config.yaml
n_layer: 8
d_model: 576
n_head: 9
n_kv_head: 9
head_dim: 64
d_mlp: 2304
vocab_size: 32768
activation: "tanh_gelu"
norm: "rmsnorm"
norm_place: "pre"
norm_eps: 1e-05
positions: "learned"
qk_norm: true
attn_scale: 0.125
bias: "all"
tie_embeddings: true
parallel_block: false
init: "normal"
init_std_qkv: 0.0218
init_std_o: 0.027
init_std_up: 0.0312
init_std_down: 0.0312
optimizer: "muon_hyperball"
lr: 0.016
beta1: 0.95
weight_decay: 0.0
lr_head: 0.00858
grad_clip: 1.0
warmup_steps: 0
schedule: "wsd"
decay_fraction: 1.0
decay_shape: "linear"
final_lr_fraction: 0.02
batch_tokens: 131072
seq_len: 512
doc_mask: true
train_tokens: 783500000
steps: 5978
dataset: "wikipedia_en"
MLP neurons of a small language model. Each row is named by its layer, matrix (down: output weights) and neuron, and shows model dimensions 48-175. Each number is 128 + 32 x the weight over its row's rms, rounded and kept within 0 to 255.
A block is one neuron, or neurons of one layer that tend to fire together. Before each block is what it responds to, as a language model described it from the Wikipedia text at the highest values.

Responds to: Determiners and possessives (the, The, his, 's) that refer back to the article's main subject: "the album", "the film", "His writings".
L4.down96 [ 85 127 144 140 107 177 129 135 126 128 122 195 134 177  97 150  92 148 120  44  64  88 145 114  86 152  96 118  96 157 174 115 101 132 148 182 121 163 102 100 181 153 161 140  76 106 123 169 151 138 137 125 102 172 176 154 142 112 130 115 124 148 113 106 111 110 122 107 133  87 177 122  80 109 108 134 137 110  80 149 129 109  70 174 140 183 141  93  87 112  46 183 147 158  97 159 142  68 159  93 200 171 188 116  67 172 147 171 129 126 113 179 131 154 116  70 129 124 158 109 133 101 101 183 138 148 113  95]
L4.down180 [ 80 114 192 158 163 100 163 107 149  91 147 178 167 143 119 134 119 133 187 138 115 125  90 149 128 154 114 117  79  87 111  68 107 135 174 157 159  80  96 135  55 103 174 154  65 127 133 125 116  67 103 146 144 153 133 139 169 162 131 133  95 131  82 113 103 105 156 139 158 118 130  77 157  86 179 158  95  66 124 144 121 134 121 120 117  85 120 165  83 103 130 144 122 143 153 160 158 146  97  94 125 129 166 108 110 141 143 229 136  90  63 128  90 119  76 150 119 145  86 157 148  90 114 117 160  56 138 124]
L4.down294 [ 75 105 132 155 112 107 107 154 143 121 123 145 105 142 119 154 143 125  44 138 142 117 155 144 171 109  98  96  87 153  88 111 118 181 137 190 180 170  88 140 133 105 148 164 141 139 195  97 133 204 107 116 134 123 106 118 155 104  71 122 152 138 152 139  85 145 175  99  72 112 127 132 181 153 147 151 168 103 154 147 160 140 158 112  96 165  95 165  99  90 115  94 138 168  87 122 137  57 155 141  54 122 106 152 118 151  90 127 178 175  97 132 148 160  75  94 153 109  83 102 119 122 122 171 189 107 147 101]
L4.down1353 [168  98 213 106  91  91 186 160 149 165 190 135 132  91 130  84 130 164 130 102 138 146 127 151 167 126 130 156 163 156 212 124 119 129 135 159  98 113 102 186 137  72  78  82 123 114 124 139 146 155  97 103  82 130 115 146 153 123 144 154 128 160 133 135 148 151  59 115 155 151 136 153 102 116 131 127 178 123 139 154 105 132 147 188  98 118 160 118 105 153  96 196 104 110  79 108 112 176 136  76  58  98 136  68 126  87  95  61 142 107  51 123 116 126 134 129 138 125  92 122 104 186 143 160 181  72 131 134]
L4.down1788 [193 136 134 103 156 105 158  60 111 110 221  52 102 110  78  79  93 129 163 184 166 140  79 104  81 157  86  99 146  94  70 101  83  93 129 128 106  93 103 122 122 158  87 131 170 138 124 147 119 143 174  90 100 167 162 129  56 102  83 123 123 119 100 136 169 164 132 183 160 105 153 166 197 132  82 126 131 152  94 193  74  98 123 126 214 151 137  93 196 135 117 113 117 146 104 125  90 136 155 143 101  87 121 107  64 125 165  71 132 128 173 116  90 171 163 108 150 122  91 108  93 110  98 148  80 146 148 122]
L4.down1873 [109 125 106 139 137  99 173 177 103 119 127 184 130 115 113 108  64 115 125 100 142 101 109  89 156 105 156 117 109 102 103 108 125 154 131 155 110 134 170 146 131 162 126  88  71 130 119 143 182 136 202 144 157 130 111  88  92 154 115 197 135 148  98 107 144  66 119 119 119 148  99  96 135  63 150 107 102 105 182 206 183 162  81 154 104 112 137 169 124 124 116  76 119 143  86 163 158 101  88 162 158 163 150 131  69 132  75 145 152 178  97 158 125  83 112 164  99 176 114  96 132 116  90 136 140 158 128 174]
L4.down1917 [ 96 140 171 144 124 157 143 151 144  80 127 167 172  91 150  92 161 148 154 139 120 178 147 136 125 130 145  59 130 141 119 112 159 116  98 159 124 108 157 187 189  82 136  95 161 103 143 170 120 175 173 153 124 125  96 135 123 169 131 148  67 104 144  77 140 132 103 143 107 109 104 102 156 143 165 144 159 156 135 114 159  69 162  86 116 162 117 133 144 111 124 119 123 105  65 114 115 149  96 106 150  90 126 156  81  97 134  55 198 163  68 124 137 120 161 115 172 182 124  99 121 148  44 103 133 138 130 118]
L4.down2157 [126 107 155  88 105 166 187 162  72 130 182 154 100 143 122 171 149 125 169 108 115 139 157 152  80 129  99 129 150 114 101 167 157 156  66  53 102 162 142 127 136  91 104 109  70 127  82 146 136 198 139  92 115  98 137  80 149  88 113 145  80 105 119 111  46 127 175 122 109 148 125 126 203 128 153 120 121  88 143 118 174 193 141 173 128 163 172 198  56 141 113  95  74  93  94 127 175 159  86 140 145 144  96  78 141 129  69 149 182 128 111  96 123 138 108 119 131 127  99  73 142  81 109  84  52 108 103 145]

Responds to: Tokens just before or inside the name of an award, title, championship or election, e.g. won the, finalist for the, 2015 IIHF World, Jury Prize.
L3.down317 [187 131 160 172  45 133  96 177 105 103  81 137 120  87 131 183 121 211 105 105  95 144 106  98 116  92 130 145 142 160 120 111 123 102 128 126  91 152 100 122 144  89  72  60 152  85 139  70 156 147 153  60 215  66  80  84 128 147 144 118 149 178 124 123 190 128 126 118 121 116 124 158 108  78 160 130 139 104  88 133 132 172 122 135  97 131 126 129  79 146 178 104 172  98 158 157 139 138  91 140 111 103 126 160 119 161 123 185  92  75 197 138 110  66  80 143  89 181  93 144  38  74 216 124 159 132 166  90]
L3.down1231 [142  94 135 167  94 112 122 102  51 159  84 110 125 116 120 159 117 142 100 105 109 146 160  84 119 141 129 102 140 121 125  77 122 100  76 133 124 105 131 125 132 149 155  69 131  95 111 112 176 180 145  92 158 111  94 111 141 171 100  92 134 140 125 108 204 136 150  72 155 169 160 151 159  78 136 184 133 134 130 148 161 111 146  94 130 168 121 104 106 119 156 120 147 151 124 145 183 125 102 105 146  55 108 146  86 167 116 154 119 103 174 106  87 127 110 110 142 146 127 132  98 144 149  90  91 155 165 120]

Responds to: Words inside award names, rankings and honours, mostly Best, plus Year, Top, for and champion, as in "Critics Award for Best Film" or "Top 50 Albums".
L2.down1397 [142 170  95 173  91 169  90 105  75 106  96 108  99 200 155 183 154  87 115 118 144 150 142 127  99 131 115 127 113 167 161  97 119 110 153  89 133  94 103 119 156 132  95 169 153 131 116 121 143 145 123 135  95 173 167 137 103 139 132 148 120 138 114 130 201 134 140 152 117  79 121  90  94 116 149 122 175 162 113 107 193 135 116  78 168 148 126  90 128 119 164  83  68 163 165  92 114 145 161 161 112 155 153  75 143 138 142 113  95 114 159 148 167 156 138  47 109 129 158 180 145 118 146 103  75 144 102 129]
L2.down1559 [122  88 148 110  82 106  45 106 138  97 174 151 139 118 129 163 124  62 136 152 136 110 109 130 145 117  71 129 126 118 103 100 103 162 124 130 128 159  55 134 154 187 193  48 156 136 146 156  59 167 142 120 117 107 151  97 123 146 169  97  79 101 110 156 141 147 127 164 113 133  86 130  91 155 146  97 115 122 135  93 119 168 171 184 140 177 107 117 115 162 123  73 182 116 153 162 149 174 173 148 154  73 131 121 172 137 157  88 127  79 173 117 134 128 136 102 144  96  81 169  92 128 126 104  68 114 147  68]
L2.down1905 [125 149  99 119 155 111 143 120  76 106  93 105  76 129 126 198 137  77 156 120  92 115 126 121 126 133 105 203 153 140  92 113 105 109 117 119  82 152 142 136 138 145 182 116 175  94 140 104 116 190 120  61 138 139 127 113 168 143 153 133  85 130 135 183 173 162 127  80 101 131  85 180 136  86 123 187 125 105 127 150 129 155 110 173  90 126 117 119 144 120 217  85 136 155 143 128 114 196 117 169 119  89 114 125  77 136 119 108 116 122 221 183 144 152 109 127 114  99  90 148 165 107 157 113 144  59 151 134]
L2.down2055 [128  73 108 131 115 100  41 116 135  80 133 126 111 123 129 164 145 155  91  85  91 102  64 199 169 186 161 114  79 154 154  89 122 174 131 127 103 146 100  83  87 111 113 139  98 173  96 175 148 167 168 176 142 117 103 171 129 158 111 116 142 105 138 131  94 170 142 102 130 140 102 104 130 130 208 144 103 120 194 151  99 119  99 148  92 115 155 115 130 120 114 161 200  99 126 161 160 111 120 126 176 136 133  93 141 125  73 138 127 137 147 138  91  96 177 175  90 134 126  86  82 136  96 136 131  99 172 170]

Responds to: Function words, numbers and punctuation inside award, prize, ranking and match-result text, e.g. Best Actress in, 3× First-team, 6–7, 1–6.
L4.down194 [154  90 117 148  88 144 130 109 110 106 116 123 118 109 109 163  96 148 113  95 134 150  98 138 110 170 112 135 127 187 166 146 107 115 133  88 113 115 130 135 138 149 178 117  67 127  99 116 141 110 116 128 146 100 121 131 139 152 168 222 145 116  86 138 120 195  97 108 138 155 112 144  86  38 155  95 144 139 137 155 133 144 143 140  64 119 123 139 141 113 162 150 128 138  69 129 125  96 123 154 203 164 145 129 125 150 141 129 119 175 156 183 151 137 142 114  95 142 107 104 108 111 150 176 144 121 133  85]
L4.down415 [143 139 108 139 168 135 102 135 148 113  83 103 104 135 119 113 132 148 140 124 139  93 132  95 141  98 163  70 157 144 133 115 131 106  44  98  91 149 158 155 166 196 116  75 103 213 136 176 133 129 127 145 145 168 122 132 155 177  73 126  97  75 102 113 130 108  90  94 140 143 116 131  96 103 129 107 161 132 162  97 124 125 122 167 179 182 192 147 150 154  99 131 158  86 136 137 133 171 122 145 146 103  79 119 146 176 103 132 165 116 151  96 124  98 169  94 139 126 157 120 163  72 128 157  69 110 111 122]
L4.down719 [115  97  94  86 143 136 163 130 156  69  80 119 125 106  50 177 108  69 122 165 149  25 164 172 115 150 159 162 150 140 191 148 126 141 132 114  77 126 168  86 156 138 128 141 110 104 187 136  86 108  77 149 116 153 143 159 126  73 139  56 115 131 108 133 117 162 122 140 110 132 143 174 173 128 161  91  81 137 102 125 194 120 146 134 106 158 128 118 122 142 125 145 113 133 175 120 113 104  74  91 151 162  78 207 124 108 168 152 130 139 115 138  93 133  71 138  97  93 168 134 143  66 151 153  67  85 157 143]
L4.down817 [137  94 125  98 151 121 102 154 137 174  92  89 132 172 152 133 123 119 184 143 111 113 119 117 145 140 114 146 150 127 186  69 149 169 116 147 101 112  98  94 134 154 121 111  98 182  84 146 128  98 139 132  15 124 147 149 139  68  95 125 133  82 168 159 139 186 140 119 143 156 171 153 143 139 106 133 168 126 133 114 151 205  96 166 130 107 157  89  85  89 130 159 127 135 112 125 131 173 176 121 132  80  74 146 146 122 127 107 100 159 134 126 109 128 194 110 113 151 165  92  95 112 144 107 155 154 136 164]
L4.down1246 [ 37 130  95 100 169 124 141 189 201 101 119 121 170 170 112 128 151 169  83  67 109 104 105 164 106  92 126  68 154 117 156 104 101 102 159 128  86 115  91 161 149 173 154  98 176  71 125 147 156 124 143 142 171 153 102  95 129 180 146 132 138 176 105 158 174 173 135 109 113 149 153 151  71 132 126 143  91 105 147  80  94 161 119 167 122  90 148 103 125 171 143 157 109  66 175 150  87  71 143 104  88 115 162 134 139 137  75 159  60 148 187 135 154 134 151 121 146 136 117 101 162  84 141 136 127 192 161 123]
L4.down1297 [166 155 197 135 121 134 106  88 117  96 136  64 120 150 107 113 179 107 149  95 202 104  99 125 103 144 141 135 148 187 130 123 122 123 170 115 147 189 141 100 152 107 163 111 153 145 147  81  76 186  81  82 107 137 103 103  36 111  79 165 171  92  92 116  77 116  79  93 126 121  91 107 157 145 102  84 135 105 101 141 145  68 101 155 182 128 121 203 143 100  83 158 121  78 145  92  73 146 173  71 146 117 148 142 155  88 126  72 152 106 159 114 101 168 148 152 172 108 115 186 123 118 142 143 116 145 113  76]
L4.down1439 [104 128 118 103  86  79 156 118 105 113 100 137 116  99 122 161 123  90 137 166 104  89 184 166 129  82 128  97  90 112 162  57 126 165 123  97 127  80 151  71 156 148 132 103 179 132 146  61 159 146 157 122  96  75  63  56 151  83 149 164 205 111 140  87 161 124 176 109 113 141 125 161 115  96 120 153 152 123 182 172 123 100 149 183 139  94 151  86 100  96 160  89  81 126  91 137 102 207 154 139 156  68  67 153 132 101 119 145  96  48 123 149 115  97 136 178 106 122  88 179 146 108 145  95 121 101 109 158]
L4.down1952 [122  83 104 219 127  86 100 125 150 165 143  81  82  93 176 184 122 130  71 121 163 147  99  61 100 113 140 168  72 101  77 132 155 102 126 128  95  99 135 171 154 108 148 108 128 105  93 164 113 121  74 147 134  92  79 109  96 105 113  86 168 136 106  74  98 137  98 107 124 149  96 111 155 139 151 143 158 151 111 152 116 164 134 138 115 174  91 147 115 152 203  82 108 147 182 160  75  89 172  90  55  97 107 160 158 156 139 126 102 161 174 108  87  81 100 101 173 151 130 147 116 155 101 105 114 163 109 115]

Responds to: Possessive markers after a person's name or noun ('s, ', s') and possessive pronouns his/her/their, as in Madonna's style, his achievements.
L3.down1394 [108 146 124  84 146 121 130 140 141 119 117 161 110 112 190 144 154 132  96 110 128  97 114 135 127  75 144 129 126 114 117 145 139 160 171 168 160 124  58 133 129  72 123 174 130 145 159 158 158 165 117 150  98 102  93 119 139 199 155 150  97 164 182 151 154 166 150 119 125 106 142 172 147 129  68 123 185 138 135 107 156 154  90 107 128 123 116 100 133 130 207 155 183 180 109  85 115 143  86 140 104 127 113 161 156  94 131 152 174 107 108 163 167 138 127 106 113 167  65 107  99 168 114 197 167 107  88  95]
L3.down1757 [130 165 115 154 106 114 170 104 119 137 170 137 120  55 126 145 107 114 132 125 165 121 117 104 108 101  99  78 107 120  90 114 128 129 106 202 140 152 111 182 160 112 123 134  92  78 157 127 148 139 122 158 159  76  78 161 176 160  82  91 166 153 119 152 126 133  86 146 158 131 103  91 144 154 127  98 172 148 133 179 151  73 128 120  78  82 127 136 105 142 121 123 166 125 110 118 117 164 122 141 176 128  83 165 100  99 102  94 137 185  76 130 146 101 164  85 176 131  95 109 113 136  95  96 131 133 155 211]

Responds to: Opening quotes or parentheses that start a translation, gloss or title, such as means 'sharp', Straszny Dwór (The Haunted Manor), the song "Mangalagouriki.
L2.down1437 [128 150 165 109 120  73 144 166 119 106 129 174  86 152 136 119  79 102 129  27 159 114 189 126 176 156 122 117 103 171 162 182 174  84 122  97  60 135  82  79 111 167 150  82 117 166 163 107 152 117 130 160 159 125 100 112 170 134 131 131 131 152 121 121 123  98 101 127 130 160 162 151 104 103 101 103 144 140 193 142 130 127 158 144 101  73 112  77 115 106 141 180 188 114 153 153  72 113 147 137 131 128 127 156 188 106 132 120  46  70 128 145  77 102 138  95 161 141 116 145 138 150 115 127 178 164 179 101]
L2.down1819 [111 191 155 111 117 154  92 173 129 173 122 170 102 113 123 157 121 115 107 125 113 183 131 140 120 159  73 133 151  71 133 131 123 139 169  74 113  81 105  68 122 127  76 134 163  92 134 162 155  80 140 145 152 185 152 144 110 126 158 167 104 104 158 162 136  82 131  92 174 135 147 140  85 182  85 132 150 152 134 122 136 199 118  76 113 160 131 135  97 114 124 121 109 216 150 134 140 123 134 153  92 110 152 120 134 147 192 127 181 123 130 159  97 168 146 112 139 190 131 145 133 162 126 130 125 157 117 135]
L2.down2038 [118 132  65 135 180 122 145 129 101 121  98 110 142 109 133  96 102  68 112 108  96 134 116 151 138 121 140 139 127 142 151 185 139 139 155 150 103 130 119 196 125 164 168 114 141 187  80 139 100 148 107  88  97  82 136 100 104 157  69 136 145 111 158 132 128 186  59 147 152 192 194 124 102 139 103 146 143 106 176 141 132 151  88  99 191 146 102  91  71  89 106 116  97 121 161  98 129 167 143 116 102  87 170 108 227 148 172  82  96  55 135 146 132  95 161 121 152 167 135 141 121  99 122 168 133 107 166 158]
L2.down2245 [121 141 129 182 107 114 131 112  78 129 137 154 111 173 168 116  81  95  89 151 140 183 193 151 131 108  82 128 153 157  98 156 171 126 132 145 127 135  32  95 109 151 169  87 149 184 106 207 102 105  99 139 116 113 157 173 173 135 147 119 105  96  82 133 137 134  88 175 134 177 165 122 124 159 120 119 141 132 173 151 135  93  94 131 140 104  97 123  90 126  50  96 132 183 166 162 109 117 120 172 136 180 170 197 153 178 134 108 144 133 166 146 189 143  57 101  87 119 121 135  88 178 105 163 172 144 179 107]

Responds to: Opening brackets or quotes that start a clarifying aside right after a name, number or score, such as "4–2 (aet)", "Marie Epstein (credited as", "6.0% (2,770".
L3.down958 [ 99 152 165 142 110 102 149 141  73 142 169 112 137 145 135  83 206 113 135  69 164 130 178 103 109 151 128 178 128  72 168 162 161  99 136 135  13  94  87 140 170 109 113 133 107 136 160  81 142  85 125 135 147 149 120 100 111 138 140 130 132 180 126  95 135 148 127 133 166 144 142 138 155 137 111 130 162 118 184 103 135 161 141  60 148 131 192 115 112 108 145 135 169 116 165 113 122 102 192 111 125 151 165 100 141 132 136  82 105  91 124 143  84 133 140  81 161 100 124 152 110  99 174 163 134 124  75 125]
L3.down1199 [130 162 170 139 153 123 158 132 179 146 137 119 137 171 171  85 120 109 153 148 128  84 176 109 162 175  56  47 153 120 147 140 121 123  97 126 115 113 145 170 131 184 130 222  36 119 150 125 138 140 164 146 174 123 142 149  84 166 163 134 149 161 117  90 117 116 159 111 159 175  96 148 153  86 135 148  81 114 116  97 177 182 113 127 145 170 146 145 146 144 103 130 115  95 135 111 120 100 146 130 108 143 146 152 136 148 104 143 109  95  74 105 140 155 112 161 137 115 101 126 115 121 106 110 118  93  65  97]

Responds to: Possessive words that point back to a named person, group or thing, mostly his, her, its and 's, often after prepositions, e.g. following his indictment.
L2.down33 [106 144 110 102  94 106 116 147  94 153  69  94 156  88  89 156 140 112 130 144 124 166 101 108 102 147 150  70 154 149 151 110 131 140 153 124 120 115  98  97 153 158 199 212 117 157 134 104 161 147  81 102  98 107 108 130 143  99 130 177 109 122  63 116 135 212 147 148  72 115 116  93 147  95 132 142 192 125 156 103 184 145 148  67 104 160 112 134 149 142 163 166 115 130 137 127 105 136  98  82 133 104  92 147 105 126 107  77 140 110 107  70 108  79 147 171  59  84 143 104  76  95 101 175 190 100  70 132]
L2.down1319 [157  97 145 114 117  90 159 166 171 154 170 130 149  90 105 155 108 111  68 100 142 109  80  85 137  90 115  67  64 183 109 140 141 203 135 184 153 155  92 130 160 107 122 118 145 169 152 138 121 185  86 128 145  86  94 144 110 135 142 161 132 101 191 108 191 104 126 137 131 169 121  94 153 127 119 172 176 131 167 162 134 127 167  85 141 172 144 141  66  97  81 150 145 173  94 102 163 111 111 162  49 115 116 136  98 118  66 144 153 131 112 115 133 163 138 135 181  91 110 116  90 101 120 134 184 100 174  97]
L2.down1601 [ 96 149 128 138 148 183 164 110 172  70 146 181 109 113 122 165  93 108  92 164 112 139  85 113  92 115 138 104 203 157 110 101 158 157  86 138 121 178 118 155  95 147 144 182  97 156 173  81 177 150 101  83 128 108 109 160 109 118 119 105 142 108 117 132 139 114 102 148 127 171 140 109  84 107 144  88 139 108  51 106 109  85  98 116 150 167 125 203 145  97 102 142 171 137 126 128 180  79 143 149 160 118  91 155 154 137  97 102 102 155 115 105 134  98 133  99 141 218 123 118 133 166  98 137 120 141 155  94]
L2.down1636 [111 134 113 128 117 160 145 124 171 184  86 172 116 120 120 128  70 129  95 130 195 129 147 119 118 159 121  61 117 128 139 122 109 112 158 170 133 110  83 117 203 128  93 138  94 123 112 116 108 177 132 124 151 121 184 154 116 128 134 131 123 204  81  98 132 193 107 203 113 137 122 122 140  83  92  96 148 155  99 131 132 115 162 159 130 175 167 130 138 151 106 139 125 112 158 114 130 131 121 160 128  83 137 162 164 161 129 144 118  86 121 136  81 167 169 148 145 154  75  56 105 133 113  77 127 144 145  88]

Responds to: Opening parentheses or quote marks placed after a noun phrase, starting a gloss, abbreviation, translation or quoted title, e.g. "electrodynamics (QED", "titled "Magnetic".
L4.down257 [ 95  87 142 148 159 130 177 164  11 134 191 147 155  99  84 106  73 143 117 148 114 146 174 192  99 111 101 140 135 167 176 172 102 117 117 119 132  84 133  62 152 146 131 116 133 116 134 128 109 125 114 232 178 127 165 123  73  97  95 128 111 121 155  80 111  80 163 124 174 173 162 157 118 105 160 123 130 138 130 157 151 121  82 161 126 164 140 103 138 116 112 165 104 113  59  64  79  88 101 185 148 133 140 113 125  98 114 165 174 125 129 137 206 136  95 151 112 143 117  97 139 200  86 148 152 160 107 139]
L4.down268 [130 166  77 153 122 110 175 129 146 180 219 106 170 168  97 107 146 162  91 177 137 122 116 118  95 120 111  89  88 125 110 114 166 162  60 160 179 113 159 154 125 171 134  97 132 151 112 109 145 121  88 137 141 127 122 201 132 110 103 162  90 168 156 104 145 150 132 145 139 115 165 166 123 107  89 148 147 158 165  38  90 134 132 105 126 104 208 128 166  96 171 165 114 148 160 114 141 122 127 147 142 149 161  75  96 201 111 134 104 123 112 128 124 234 131 141 160 129 109 176 127 100 144 108 159 119  52 112]
L4.down308 [121 105 131 133 158 150 164 111  90 158  64 168 121 199  79  79 162  70 119 167 125 191  84 156 142 128 128 123 113  71 157 143 145 115  60 194 150 128 115 122 156 148  85 130 104 102 122 140 148 106 106  45  93 130  40 120  64  55  64 156  94  79 103 131 126 156 145 164 122 100 191 141 132 122 102 142 119 169 119 148 130 108  99 104  71  80 135 151  63 182 126 167 143  90 149 105 145  99 126 171 137 124 110 120 109 146 127 150 167 119 155 129  95 155 105 169  97 167  76 109 106 112 118 169 152 132 111 130]
L4.down755 [112 121 140  78  81 150  75 178 100 146 164  70 111 104  86  90 132 158 179 129 164 128 110  87  96 129 106 134 182  75 116 136 166 127 157  97 142 126 135 142 117 101 116 169  78 108 126 161 127 129  97 123 101 111 130 173 125 174 178 135  93 121 131 109 158 153 123  77 138  91  88 121 105 149 108 121 127 115 114 149 138 164 147 115 154 135  87 154 123 162 149 119 152  81 153  82 167 161 138 149 139 120 156 126 179 147 111  73 120 116  97 175  98 150 153  77 120 111 147 137 183  74 144 134 189 125 173  84]
L4.down1307 [147 138 129 142 100 101  72  96  89 177 155 104 111 193 128 105 129 113  87 158 104 151 146 107  96 136 106 147 149 107 153 146 159 110 122 115 108  89 149 147 123 105  63 113 101  76 141 116 124 106 166 138 112 129  93 146 131 110 146 154  92 130 147 112 152 116  71 140  98 161  67  89 191 122  77 151  90 123 139  98 120 154 195  79 155  97 111 144 156 129  85 118  87  88 133  92 146 109 178 102  77 126 161 114 104 106 118 112 102 121 144 109 161 105  74 140 108  83 114 134 102 187 157 135  92 127 110 102]
L4.down1360 [121  52 159 181 145  94 190 191  11 102 130 191 124 159 130 123 121 129  96 127  97 142 115 163 146 135 125 125 130 100 128 177 118 110 106 155 138 131 127 152 137 137 121 144 153 139 130 153  80 158 116 102 141 175 146 107 138 149 108  95  77 128 131 100 118 113 125 131  75 121 178 146 107 151 137 146 148 132 168 107  83 122 135  96 125 110  99 152 112 141 123 150 127 127  89 145  88  73 108 151 129 139 175 125 126 136  95 145 169 113 139 130 189 168 148  73 100 154 116 156 171 163 139 121 149 149 112 106]
L4.down1966 [141 154 112 162 103 128 160 156 199 122 121 146 133 161 122 146 148 137 152 128 163 119  90 161  86 165 134 141 190 102  61 154 118 152  69 106  94 101  98 155 127 174 191 174  97  92 105 139 126 127 188 131  89 180 152 114 164 125 100 132  97 177 122 155 146 157 145 112 151  93 148 116 184  92 137 159 144 118 117  76 118 170 124 115 121 142 132 134 162  94 126 182 128 136 113  94 108 121 138 175  92 156 121 120 134 138 209 114 164 142 147 103 117 124  75 134 171 108  75  80 123 119  99 188 166 115  70 146]
L4.down2223 [156 141 117 141 140  86 111 114 135 195 157 118  70  92 121 147  97 114 155 143  98 148 109 115 127 148 100 133  96 197  63 145 179 134 163 152  96  96 133 134 116 128  73 162  98 146 122  64 146 146 108 105  76 122 141 117 161 119 102 150 152 137 151 132 138  93 114 156 114 135  81 132 130  78 116 140 171 114 112 129  85 147 147 129 146  75 158 156 116  72 155 168 104  99 152 174 114  76 155 104 140 133 158 146 157 120 142  45  63  22 121 130 122 144 125 119 121 138  77 167  66  92 144 154 152 146 124 184]